Weights of a small transformer language model: LayerNorm after each residual sum, 3433 steps.
MLP neurons of a small language model. Each row is named by its layer, matrix (up: input weights; down: output weights) and neuron, and shows model dimensions 128-255. Each number is 500 + 50 x the weight over its row's rms, rounded and kept within 0 to 999. Numbers have three digits each.
After each neuron's rows, "fires before" lists the tokens most often just after its 100 highest values on Wikipedia text that the model never trained on.

L6.up1226:505424484470486566479521544545467473521508581539502473574437461495559404492586442571557471525450530507467559554473478530455476429537417564433518546543545433569434457466505480400496484476571477555492472500463487516423496512413548478495561494626509542506578490490467608522513486456427602524490553512384478564519468540527487583446537546522435366504505421465473434525416536432551465535489
L6.down1226:574454568479533479457515437492519420547501414482519450529432491480464464469479450547443565507502427575471517486547557428442497489492594528511463594539571500620507486498567490481557517479499586547449486488455528629531528463459480541527514493577549582464506536398533558569511580491529474498538437556405464510555489509501466567541511556450539467577442491449516495606543514451473492569498
fires before: " |", "\n", " is", "born", " was", " "

L13.up136:500547433571466503479540554531543547587597467516513396535437495433499471493633546518514510452509543543582468429415477459580571471521567539472525497546492570416528537521549459492459516454456483439568526594434457531392556454557443555493503519554436495580521545498495511472525576469478591540487430615519454455521441615503409519535520511515454446518477477464507540451531551530488463376475
L13.down136:572444499433451565477495466403492552411576496459425469474511480496609493507574497482547460487548487444548514470448424417558475506410606531494469452463563481520489455503480522555447470491485478494474530432572439561484576502464524397577473547411543536552452478520473516542512488424520527511591543542437524526474452461563500453508435443468511434514487545511499508441504517405528476464485
fires before: "\n", "y", " of", "s", "|"

L13.up307:597463483504515502463543460518531505465455512569555456493624504389532513602507502541597431490530551467437454397472568478515501575548537586460452545479466531496457529514576458506516505560494568497501546428381447461566445515594438522489494573492477516510484497454491604540521442438448417414518478409519592467552506533494494502595432487484544534523505557406514521470530476426467475483582
L13.down307:476655480377551470503479512471530515507494530581459470508557445488506561614385519539407497471470504426599519478419436500515527420544508480544430396447479485516392475397484451515477495566446554491496518452531539431503456563466614459426546456520501568557584435666511471457492451448502518531496534479431424473538517553524485437509524490465494414480554473503497525581425582544461403462484
fires before: "\n", "|", "ver", " ", "g"

L13.up471:507454510465430531556462468478469485521483493486474519589532515490474457480474511507518529369603558536490487535480616347451524539462487453455546465449462636422527564464433532490476528566582438472494497555541530471503487504467487450477567487533530525474532608495550463516434416461492479481537503443450506542500377535480517531548566455439469504599467465476628485504515458501488511400575
L13.down471:560559537456466390487464534483536492511560402492512496501490524537486507552426480592462534436484518402472488539455378542619480428617599502577390509523459514536482436457477476525479515543523378523428478504484541603468454494453425484576527429446419407443470453567561475468537468448485530455463452479476427465495513474536539458550598587433610488408593493512442521550565521621498536470480
fires before: "\n", "A", "ent"

L4.up394:512540431486484470343356489531441511428576535475510479510512535521458526376410485527478485557484480516548521546465499517401431477470511412535525501509498572612447552413520488589463444474531521545501489594480528486456432475446479506492468484572521425416653586449511570534424537517508534500491469525483523572534528509426452552454399450543518383560538583471605513514451517553552547463486
L4.down394:496496378490527394473443473478495552511585494535444461478502500513485518458497491474429441403535448480548461545487502541502515507461405555616441474488467505673441610429378544447503517473496520639506511523482454519478527475480556480521503515568655450499567551548478541414547524467502470446461528470527412523499525498502519561528452495488557485584468526497433473583558437450469466479443
fires before: "s", "tor", " "

L13.up221:481433524537421454544411373530554434526462477474565436493506518488520502521490475552556451416515497537476532441518459450491507507555453554534446419546475577536487513508554481483545429436477504488429483517471555482571482528463447376467491505520502424462577550519570550511530402435558582534505572600490546524600521528512408505430506419432529515458545508521476543475406543565497455529436
L13.down221:445468504490467472436484429539629443558485439512490571581409395506578527472523483494514462486501462581505553593432474490478428407507521536524465518547506443463536478499428464528452557538507467475528487587575522592533528440489581615557585625542478479590487477449460520436485448429537429446477535464550509508496478536536484465549493521377550519441519434453511577499513525445448590357411
fires before: "\n", "gra"

L13.up1311:489449515488457591535522507480494568480479480560484492524474551470481468505408467516527521489515442443509577476564476465431565580425491505568499562535473505469413522481553552521556516511522511469506543596487458575448422521506427454479563500436471483412559479403546532489397383580453462432545540521478671487431475542545467482466497529580468498437512500510447589513474476599392448485530
L13.down1311:412567537488461520499455445509494441400535472496551505542428559421531519522550525462481559531433571420424479543446512442493441423567535440484479542502466495580580476474471414524533382562549526445463440523468435551489528514474493506539444543568507460524496544523512561464529513523484548572534476500449580588491360557498497539490495526487545525575475610526496428526517407460517545545471
fires before: "\n", "or"

L6.up1207:496483455530586542420528570469454537531482502501558465463498483452512458442610606536509460481586581570516469551446469426513539470572499445487471557530469483473518513553491420435456463551408557488510499440450501518532484535431510376418634564613562559550531498554496587432557441456489608546533540466630510476501440547461536558522545446544534573492596485518527463375559487516523489409547
L6.down1207:520486524536492547437462444505513515548547528467506544438474495541455578483436428471484487482575596525478501452481559515566543579485533501498484421492454499511415597502444499497493628529560527518506499475499456437576553500603480504478407540476423539546519441433539473580410372521496481468540493555498574522496478568439479456435526475495519548434572557546458426551508526464487449613491
fires before: " of", "ic", "y", "ner", "s", "er"

L8.up1523:558430523452461604545446439564379547464496479505508555421557473536453493436516401498452498482532516486372538559507480486396426572642541506527492458478514508438452507442547456526534507596495567463469501519439568618439532459520471456430355406576556544494502437479582492486522408560499445528423453563517506601513468511506520506487460511515555482482463524544415468516467519580557499583475
L8.down1523:370490413597552612535457489535545560493489532596542462474507495448452565513505543439471460545447475511488515558410519407553532502520506569578502441525466514450468447498519475476471516481432552351499544437460523549453473536508508438526517441499446442429483472506478477467453347492612535469375505538440436561488526457595551438505593568442486534403564505429537463427425449478571503452587
fires before: "\n", "mi", "s"

L4.up1036:499493445496520513573466456551490550438495537421481472466490626527496560478556498542535466456441450569569531434377377494477479445569493479418536479512463564479525514562515522466449478471555570491468458429461542474495477504494548443531478419466468570470467579528505554530594535559493523440529484501552564428474465545428470500493490473508481521485520481394421444500544567454580449593501
L4.down1036:507491490563450578480562446467474424543433508498497455486566497470489501569507502558472583551503495489493468523574557510509475480387479430543481432573462518534456459506454454455525440475548479603562496491438502458538520559452468510470622519568510519466508545459496379461433477493424568479525645515503597533565564412559479497525550433462490519480520512463485484442524582493469446464515
fires before: " of", "ic", "y", "s", "ner", "n"

L6.up658:597453484528547499407490513499415539501413499470526474482436483527511575561363557540505458479541520541431473491520541483542554454521512453573463596406497430538494609476477566453524444537454476549464511478562605550533466537470511446401505539470513450432537449502495538510493574545520457511504533557505551472499492408535494526514544553493519516498537424495561498575460518562422607500510
L6.down658:498491495480535498502451533541423501501483488444531445492572442514443607593406541565448503531447433562447449570581530491538492467539493456446451570487515610450451524471563519512498509507429548479523441386522472501483513486533452497568562526546459440480609534570554551481520605494436492507456497531548504517480432507553432490487569488546491455494463456520460490596425459556535604523525
fires before: "\n", " /", ":", "gu"

L8.up950:539486501544461473474564538543499450529503443463533515525636448427550531518471473501479553366467385522500510524553469549513477473524505431519524499578557512536486522492491520551452602615391471462479465540559540467511453447467542451462465481485564467521513592539544587549497532485513495471470576451633546552468550551510520513430460521536537548536517441506441512544399518560531483456434
L8.down950:477419522492492554482433514427608445449473521426571456495479570523460589512506552541424490473499478465528454547537512413480558543444387527556428482528493553595542389526417491563555508403449477513469546506518529475574523533532526542511601525635481533453464510591434438473510494495492436502461601564523526511542506520471491471510467394501529455567493558499504478474451597383518540512465
fires before: "s", "th", "n", "ly", "m", "ing"

L13.up359:453514489551492491567490479493507551525566551592567549415428467434466462525420510592467426517404473501553506561423448597498525538512597552474539451512502429449433467565480528505519430495450552489396445365480446646473411521504415435452468450582485524446578426432563462474552549446504520578474477502484543418488491538539508531405562457553589569501555519448507494537544449455525430459447
L13.down359:432492416505505544535384477477450508395496527506545462468520542435524474496557561410515515467573465492504480547551483400549576463579507482516547522531472507487478432475506391471460526459530539489479559536513626507417456485482373480594430546415587475536459490493478570533495465485425499534413505481533468500561367591567511525535580465541528504564510571491478399535381518527521557463610
fires before: "\n", "li", "le", "el", "re"

L6.up655:539421517434474556462492477563467491475556501542483460481574417419473540441530430601480535478515539469413526540454445523564460465504623561432528545442442545508558520554526492550441660488496569546464445546537422458530459428543484420531488540430551372502510460485444503519490571518432543454484537435449484478449516531485610415511539570525469490478531616401592623492461496483516479484559
L6.down655:365523483442485484492491459495481537489463537452523523561405550508566563439490464431443451528529407400429603535539452580480498479454464523460396559493474504546461478482480519532475454464469434414467489578507582545531508493474506455488477560510546465551512426427471486520445548581452504493497511459396515473505487540454509447452583604481458479473569472524536503471470490475449467518555
fires before: "d", "t", "re", "de", "rt", "tic"

L4.up688:507445587562422497557406436418507532449571459506491504418441520454522441516445515509520519526585444493449573504495484457546500426496451479474504536430591531470447467542496539544462420493465475429599446463481538482466482478488607495525468504459521448617552527490465484524554495480505490507689544419474547526488547562462539526469561447490531476503496553540551457580550466657482499531448
L4.down688:494477462419451425444493625516473442495423539408496505510502508524510479535457508422573449454570491409536421498464511502506571456557598583503560582469602569512594478386430482473518485520572552513546414506543638560501525472544489487509469476495458604561468494496538510460413463487531519557473525474471479500582489493547519552501489462512540451483510540436478529541478437476523453532498
fires before: "\n", "==", "The", "In", "===", "M"

L13.up112:427504496501529458396473555627560414542543496514472528519456509526550542512474496484422426488527548487478547486488490439525412529512583508509576556426488473554532430593544532493578552560385510463541434463511489524485467434582534511496480479527488441554509519466430523552447497567492485441441501498453504534491445560437584481486537427567432484516566508486438472503506453579437480486426
L13.down112:564437508532409477481379506495535450513494404463496490499380589493474492477418395551508468481528550462527485576538527534548513508490477427444427610670554515485482546570456494415576540507511510440599515503562526513454508436470514473531487497561478583508495480514494491602376559507506481489548512496453466533489485518500430570593464518462497498439479501531534517560548465373472511540467
fires before: "\n", ".", ",", "′", " Wal"

L6.up402:487500492477566443558614461504455545504502539416518546470550570455454485513422436552559524483599574417535433423499590438387501603585537464467514445419544494407442475443505513497453476471523565545526517507542458447562474420472508477575512465507457535535499581466493578442558578579496402473566556516481364535505514503526437542403513490584516519419493513570397497536596472504505545433563
L6.down402:490513574502506457445602524419417529531499556545401453499481572444498467427456499547526557487503491446543417500460629526511458532555537448459529409481456484476431505523462569526487524409510496603502503537525501483537584426541489508505474557495503485482480604480503497375471551542581405487423490441495471470625513546555463594499501437509491499444520549513522436554573544575519651529572
fires before: "er", "ed", "t", "ine", "e", "es"

L6.up278:515488551569482542467549542470475553499468506491488541489484520561491506455530495490573494473473526483470474420401509563479481502582659461474579577574540427537536590608517433511582497594468457588445557485501584449445505525455533535445469571554475560554451460522517555540480447523524427524463547495534534546433518514509512401481556432470463395472599381456521495493419463557437531505539
L6.down278:567563466551564490511477519522464446478530494576527510456490488545571608522500497483454477530506509625511471445474438547483502515581434463481532548575489423513461550515449459457475550516473503429515507455549614465473514461474467535502526612518536446484446448453345600453507501437504538545513441561511437536532437525507503483547462506545536400512467467486531360494384380553595513468466
fires before: " ", "\n", "|"

L4.up1158:504571481539556518448430486523494513549547525499609455451543439471415489540484459503524440457445516500502433515496455465510529508513449378445535533532475448416492616449518498496552499519512485509523475546386499475468520404465653496490492510576559439408520413447438588474549457457469395541512572512426459515523534475390444439490527527476467517486536571467543453516489459532518551561581
L4.down1158:528493493518484461582418449480456488434515409482451513477637571480491499507534518508498512433544478493530507423523504468609471609488529537476454521417414493385495428577501583505467504452620472440513542483534512407514514461562489436437564551503583610488512582470519427508483470462487498511496457498462501597499558578539465505433555559508441514474474456617456444487499545487483497466518
fires before: "\n", "d", "ly", " ", "o", " as"

L8.up848:557414493333575519462497454488458506636579433529481519564530445513453488558496564381538476464453540475484513513468526525436505558503475493476515498433440501448452572537532573452461503572460515546560545550510541513491493497457440533503542484467523542464490458450360428440402534448482481376540541515436520536481576432407470533437461560575479531507444502470503471481460504488560499594585
L8.down848:480602508558463439520567487500531514362458476456514538431499511523552434427507457602430520491570426525471449468561538464619501496521526573543521478513506511533553444409490391482438518458602524512488536434486473518523523477502483545533507521526538519513504543541567539586579430626548495511465572505510481412518417566588590493567558485443504485524528430572437537504602436584522459530422
fires before: "\n", "After", "With", " "

L6.up1247:435664555504451485539478491508496558453514502538448496557501524508532499555485505556471538493524480572484397557493473539503505542469465356460432526568541458503517467518589467479521528444505469565529508519561349445455462358576469404486498558496483462528481485539525473537587517532470556555551428513470474477490420459459533499431516442502393510560551475470545508546569415522445446574453
L6.down1247:453588503447457450486474458460509438556566571571414500413531500503525408505604436516583487491485457560556455500476492498599542551463553460509472451495404477602505509522544461486532490469565509502581505481556461505496480477423555421516456494507492511533532527610517531451427580485527520594556454467462538522384422459498437465516504594476477519588546618461546540571424465570486564473532
fires before: "d", "t", "ton", "e", "dy"

L13.up1329:599458531448414557492535580449532451525497540513510478436557480507504484503506491514621519488563411576484462606444515411501505472505500558560530419440639541407513561520484456444525499560478502493493496501522520486526451472543458568483448473512486532523528503490446545542438479412554490469517450502360453478512496492499464512470549453557445510524436472510560507467526494503483428516578
L13.down1329:530559477562521555556447559555547431473544489519492528523505443463520548619585486455507617555520533456411543480454472490484390434507500585464603436603484495525564463541429548456560512545490486505426460510464557458461334508453456568517451511503477475483514483558529547544463514442576510448457497585542449501350515571387426434562491554581502588484543439484503519476544474512472441470427
fires before: "==", "In", "===", "The", "D", "M"

L4.up547:449483590551474514539479467591484472582504507429598470396487517425504467476532473420489473535525569556520499490399487470533466463358478484542555601565550545530530544509437470542469495482501411475516593554480498343517471618547488431385433510584415560480489517503567553566516448480500581545507540419427494527418508494444444444555471430515500465453517447465457489456480489493417536519482
L4.down547:450424468488544462559543535488515513496448463487520475474555486395522480414537449502402487452474449535528482509533497439487451542415537511570529505589522498428554573438437517490506515486430470435572413432488512589558449513442497458514471435550561507407596542574563458525499541438520517487465505532442495516601509554453509447524599491555514466467543465519495506482504497548441434512508
fires before: ".", "\n", ",", " ", ")", " |"

L13.up1040:568476520515559487538582509494433461477508516524563371547576534504528498521511442605349443581413565420590414536525487517563460535579544513580520500573461544494386413445550532596482499572574496496450541512463510478457472486404480433497455494542500486494529511488517466507471495471440511449444472527519458537463434555457374506495563481568553501505481608555304516490503412448441464509434
L13.down1040:517450523471542487538479550426500499618449633497480412568457506533542451542507580498461468498484555367447400466478503537467493561489493489455430482498516465478495463494557484454513565474485532535568539532491474444404526554594553496603502503537602548449458423429531499466510474463562532561539576519555499508497536467459488533489478379468534493534513484576478518444475566478542489489440
fires before: "s", "d", " the", "ed", "r"

L8.up894:476517526412455592548401476517554463478432564461540550492555403454437482482511537450469510509547522538553560530561477455426546558475471455494495469435494472426473513565429440463541472487510459557561539540466440455515482523566555452436563528450656457468553428479491515514523524574540467578481411542551469513514425519435446469416454514513528487536533518562504502516487508437414504412477
L8.down894:488502403529496614496529457520494501529464533458418465568490583454581568486458446521582524490528481584529524470514579447600547449461467445481606509387609468438430537533487502486471482553545549465583439448457508466480569524526563454453503536507537444414511523375584521558497421520551407484471440426493554469527460457415434523527442480439476465534485546650511521547508461624532454380543
fires before: "s", "er", "ed", ","

L8.up397:546484470485583463596398442444478539411525491548449574494559462494481593578539553590515545535454408541430533435579478548517472399512391519551452452459536529490480553510433463529469585477416579573532538381468498529485506476402466481539566431526503513444508556487475587593580487524464477607394582547550472529567530499421422525520511447535469477543464514485510539513428436506391469548507
L8.down397:466492510482458419512514514445522549464523508496568469417480542512461527469518536539534501470498589531527483485467576427466472527570496621537467489475471548559458532453423532496545529521461448571376523494509558527505437493418508476495539494442479411482534490535510529519478473532517496473476544503514505552433473549431524498539456547594585495467625474520533470487563325458496482515543
fires before: "s"

L4.up1385:424396474503563477513426539552442487603563507591453483467447505563487532569552529489525445519405492492490447513568479512523511522436526501452571530493586499514496496466591479501476523500512535514481540632525477490511459446508525468497527527344522523508555522558506473463465507570468561402540487412611539513461412504512486526361532480537432531463513538449398508537427449468398589546441
L4.down1385:498415397527458506519431568551428471492487450488458572486518475465418511511589628473509526584562531527436549500515477550497527405522471537541518563393480407444449517478462464487412594453367568449513520520492539502517417471523470540490525610493459591454511537490550547592516510595473518588467512569543540464498526634424504435418529433492522480438473506418477566545501454445432522540463
fires before: "\n", "---|---|---|---|", "ad", "est"

L8.up699:503470521445497465534509493455481490547539519554422521449487458445609444580437501424486555517493558568488500506531353503481477562565497538510479459478541399551520513568441514453431511502536403539511460446531481491591505474442508475465528472554486594537607418459512552500458461444551483526511459438513553535494511414477581494581523495519496471534657450475403483393533464468607538499472
L8.down699:554534436524506530443466470433537453510497533451458529467493454489554585510416438361469514609479505452552496466446518508475510572547479467566502495440453424503505440482550492479450521464542469524504527563469508559504646397448571471444518510482507561486616466446536557493476471512511619507592464559464529519417482331536537495450455399500530562458524477532494420485567439437469524437479
fires before: "==", "===", "H", "The", "A", "S"

L4.up212:474524478591500557462497433567529572562469486457518438424495500489540512604432512502515472503600514606510487481557482515635558493498490481471583476432434472405528580471537526616515496506527443500492507656474448489437487492474446447535478514460561598461471461444460520524466447424460556497461490429566508541483447505431461512585532497449462517528509611491532487488431469567424543467533
L4.down212:553505466574521524397537448457472487521445469571483594531550476496448491537407473537529507494465532559560432459460493445559512602545514483560431553427427472482437524417529372479413521579411477478438539508407486523463540541618446442571578544508488477502545517459491436501515387492536467488510490363509546606492518487446411444485431478554481501520356467523476464461528488551561458487483
fires before: "\n", "C"

L8.up1105:410439568514434435417486521470526521488431585541575547500489516442488578398448505580460545457544482456515457533486514498427465539455487426519513524506420439576478484547567516439494555474513420458633536475480586435545459481528481539443472487418532524487545438536560462468430476446466486523458491501487472581492504411513507637477460494498549390499536505465481562501537578563505539541487
L8.down1105:552428514489580581507463461462540492503586498444444529483475503522570533516482510447463494500538481481454593483633466667411459488545445455544437519546555487530504450535428609611506511487509455530430513493490481508498484439516484606526561534514618545529500491543559495466425497480537507468489518555487388530518452448565573543499476422477474510394452531376504501521503473486557465475530
fires before: "=", "==", "===", "S", "t", "The"

L13.up200:484474488461493567466459542483499439565528585464411463557455448499411441521500511467510478418527474462456523453449467532558470551445492380469423412441507521551481428448446437489543513457552533487465457539449424438595439523446521457595463551494506521455500566612508590505485511415391564455646522468511566599481532503469434526509499502481546513498405530466494530486473546502439555494503
L13.down200:436459479542515435572477531490491556473436470437479513550453495432459470566586537541539460573465502486503457493452470529480615619518536562536419488456559514544458515482522529483567560538543522423501466397606446578473544431522509477573516459493601552513482464461449502477501512501417540500472582459524410497533501526484565552554460516548463428545506353470437550476475523468541564493571
fires before: "s", "ing", "d", " States", "bit"

L4.up92:482517441458455491474543461555514657481480477521566528501542475505454403524511488503489500545558431571539475540497503466457482455567493547522513505501538554505457491531473489460512530537497449505602455562547469562480554447414532463509456459468559459511562476491497502437469534500501471471475487539571558498424436480610521559605484480541426487468497467478536451509461460505498407499482
L4.down92:495514457471494564544413464453527473551517478457501471519469504513445563496579529519470387534517551481517541510504560549501479527475544495537555487474499469531582451572516604450602474560570482497406484435511559427494552515466557457537544517572497467618471537492470491625474493478587543506465470549446547508519430492518468538560584494471502425470535460508440555460578463545425418534520
fires before: "|", "\n", "===", "=="

L13.up180:476517493425510502565448484602495480430453460469451490423538498438500510534580560520521499544458548495442496507451445567500506478481401457562523504502538510410554453557427567483531482565498547474470568474496470492509425530523449416533527620474529534406429422533489507526518484517428518504554534510533514591520481585464533495510520433475479497561550433546493478480471514528470504509488
L13.down180:456412408507540456487495471486487568434455433533481486562506475529507405441489495465537504470580580475512586486439435502529494501541519586525474492401510416453489477544473530487518505561404471505538555438548482578495544434405495409562508436547485524429476496550515513487478406404540505468522524499461589534529533531538446511550527574414462465539501487487495617553507525550516460524535
fires before: "\n", "e", " "

L13.up205:512494560480608490500469506473592456500564513461467481581505545537503466517451468513537453545396499467440445519467514494562453494471498455552400527442522562476585471503538453552488411563485588410473455501541552528472541564539563545496564434511480448494534450514467456534474497623554508501556546460493615585452397473530480434444493499498443591472517566426481504532526509396513495585513
L13.down205:424504534584454463444467518555484505522491467436577548450351583426425475499432537430552518506564455555519476480495482397448587554581478476527472529485467515501463458501474567391512534475458475554560518581542482428628504536483552451468508559534520512518486579456489494582487509452430509493528487492525475534476535542503555596531451571597582403507500474554523365499442534482518467537469
fires before: "\n", " to", "ly"

L13.up1449:475605510484540422559468533554503421531573538528527482498479514461530505592508448550577453595501449450452512519486434468444508415477483518547509481521456493450571559437521453446463487522499417506527518529422565552461521496470498536503473510543513496494512510451454529531500475473493540559551535552511546428444476549515417527456521467507453356455599550468556427520486501533475581457421
L13.down1449:482475484534518549468476489525456463513391464422456591352511578547504417489472500516568478460468519558462576544583567587509474502513466530507503534430516481521528531546516527486546437489475485587435522495553399507493464450449551474464491480438641483521484512516437401487491528459537428552521510482482528511432483581522569590451551479436591558438430566553484450506516489520485501563511
fires before: "\n", " is", "ion", " was"

L4.up700:542453536557394531548564434450637562484536465537465576511515488540444533512433493567451612418521435508543548545564520426453546577535474506520577488429463582548547487559511545606473480483513545573576457520587554544528476445474551497528381571504511394580573510565523479452520421568512485499542490496405474469496483573427494501425580500448456403492527501396472467467456548542473419542460
L4.down700:470548525560486486580481538496440489516518600430532478511395436550564456533357472455541536430527551507495403561538469453467620480415580517497543474530501517505479498495456471398552454466485538480441537536482532552558464472487479596455498520526479499441480576430506504480405496513455505431542455483508439568471483414435502459528545449657490505422454491418499479462651459456483486504659
fires before: "==", "\n", "The", "D", "In", "-"

L8.up247:408532573448388484592473442519467571520495470542457494551466604541533551511470499455497501537424608518524476580570534465518401504564476503486517407435534516501486477410425479470549480504497517495506447433435508474466534382404570456488504495438566590430422502511441500578447462569497504468477451477510476473492555460453431508548468572430544525463424572500492516522414410519391471569551
L8.down247:577451444561509511459529451438446576557550437457525461465516537397515496516418492511577505518482516466436568497409485456503541491589442489492476501527519524499412520466533458507517498409419462509500552513486483539588463603440472478528489462559537428545459540517629443554434472444539433535557586505495458509497521585436588481473521442478472561463547563573565470516413493534487628559546
fires before: "\n", " the"

L6.up1519:413556433612456413518582530575514445481527522458481448479554443491365541481550563476517477556415553527490432495531537459529500544469588457572471500448486472456522602494488527454382586495517512471473558509588527688582483529491507521518536498548595548473461486463475423527519460525550471546459537472582563496507451471529473456439527474514444471661471502431465435436497541513472555509502
L6.down1519:528540550508518464593467571407543520487556555494525459482545536453482518435491452581515495516534524532510437584519483522479451562515446494446490468449468484556522547476536452526338420430460508520449414514481436548528439466531490531519397447474507579527542548453478474424412497532501550491442492490488462506520447474484499521472499418522487541556510557449469465488463569506504448451420
fires before: "\n", " ", " —"

L8.up14:523513508592508487538427545533536547563450485545447426490474531516423540560572542546506495472490557471518479500488546547501508482548531533513514446489438537487519470544521474447429513571510585459519566586507549521524535489468446495515496536497509530545408471376529435494463517454533491475501537537422485526508561605487416562457613422520471419463463451507504536390491473535529524527590
L8.down14:518484375457415456572579497491500508430489485479579547396531517605595510446517495506536515548485456540514511404501431528489523484479495574540564456518487499486533451418440506519363500468503563525446602424569519497407460549538542575554470450399511503486455530513513451533511446540455438434476525492537456507499495385535524462421537601550510572524582467416527514461539464581505486465424
fires before: "\n", "s", " ", "---|---|---|---|"

L13.up54:455443506527521463461552443496534514493504529455543521530419536464517479515550457442508521530464578442538500483559474480381418529484540441550568495424457525481456523488483434545523485468437459511542529521500547461528500389501462573478531429490541401511529585509477495465598485528511522542564619515510365517463529505502507491588481449590456472517531473482496476477478508466449501492541
L13.down54:579538578445363376579482507465468526493553570468465457592533569471488543459498450535514449566534500502448446453508427457463568548504501496528399469449439420513450480496523478527567483542554468484497515556549506474443550578541540594430439489550513468444452551523499478491492476507451425570487451536466438477490492518486495452486554664579487504484478449487538465500471482494397536443572
fires before: "s", "n", "t"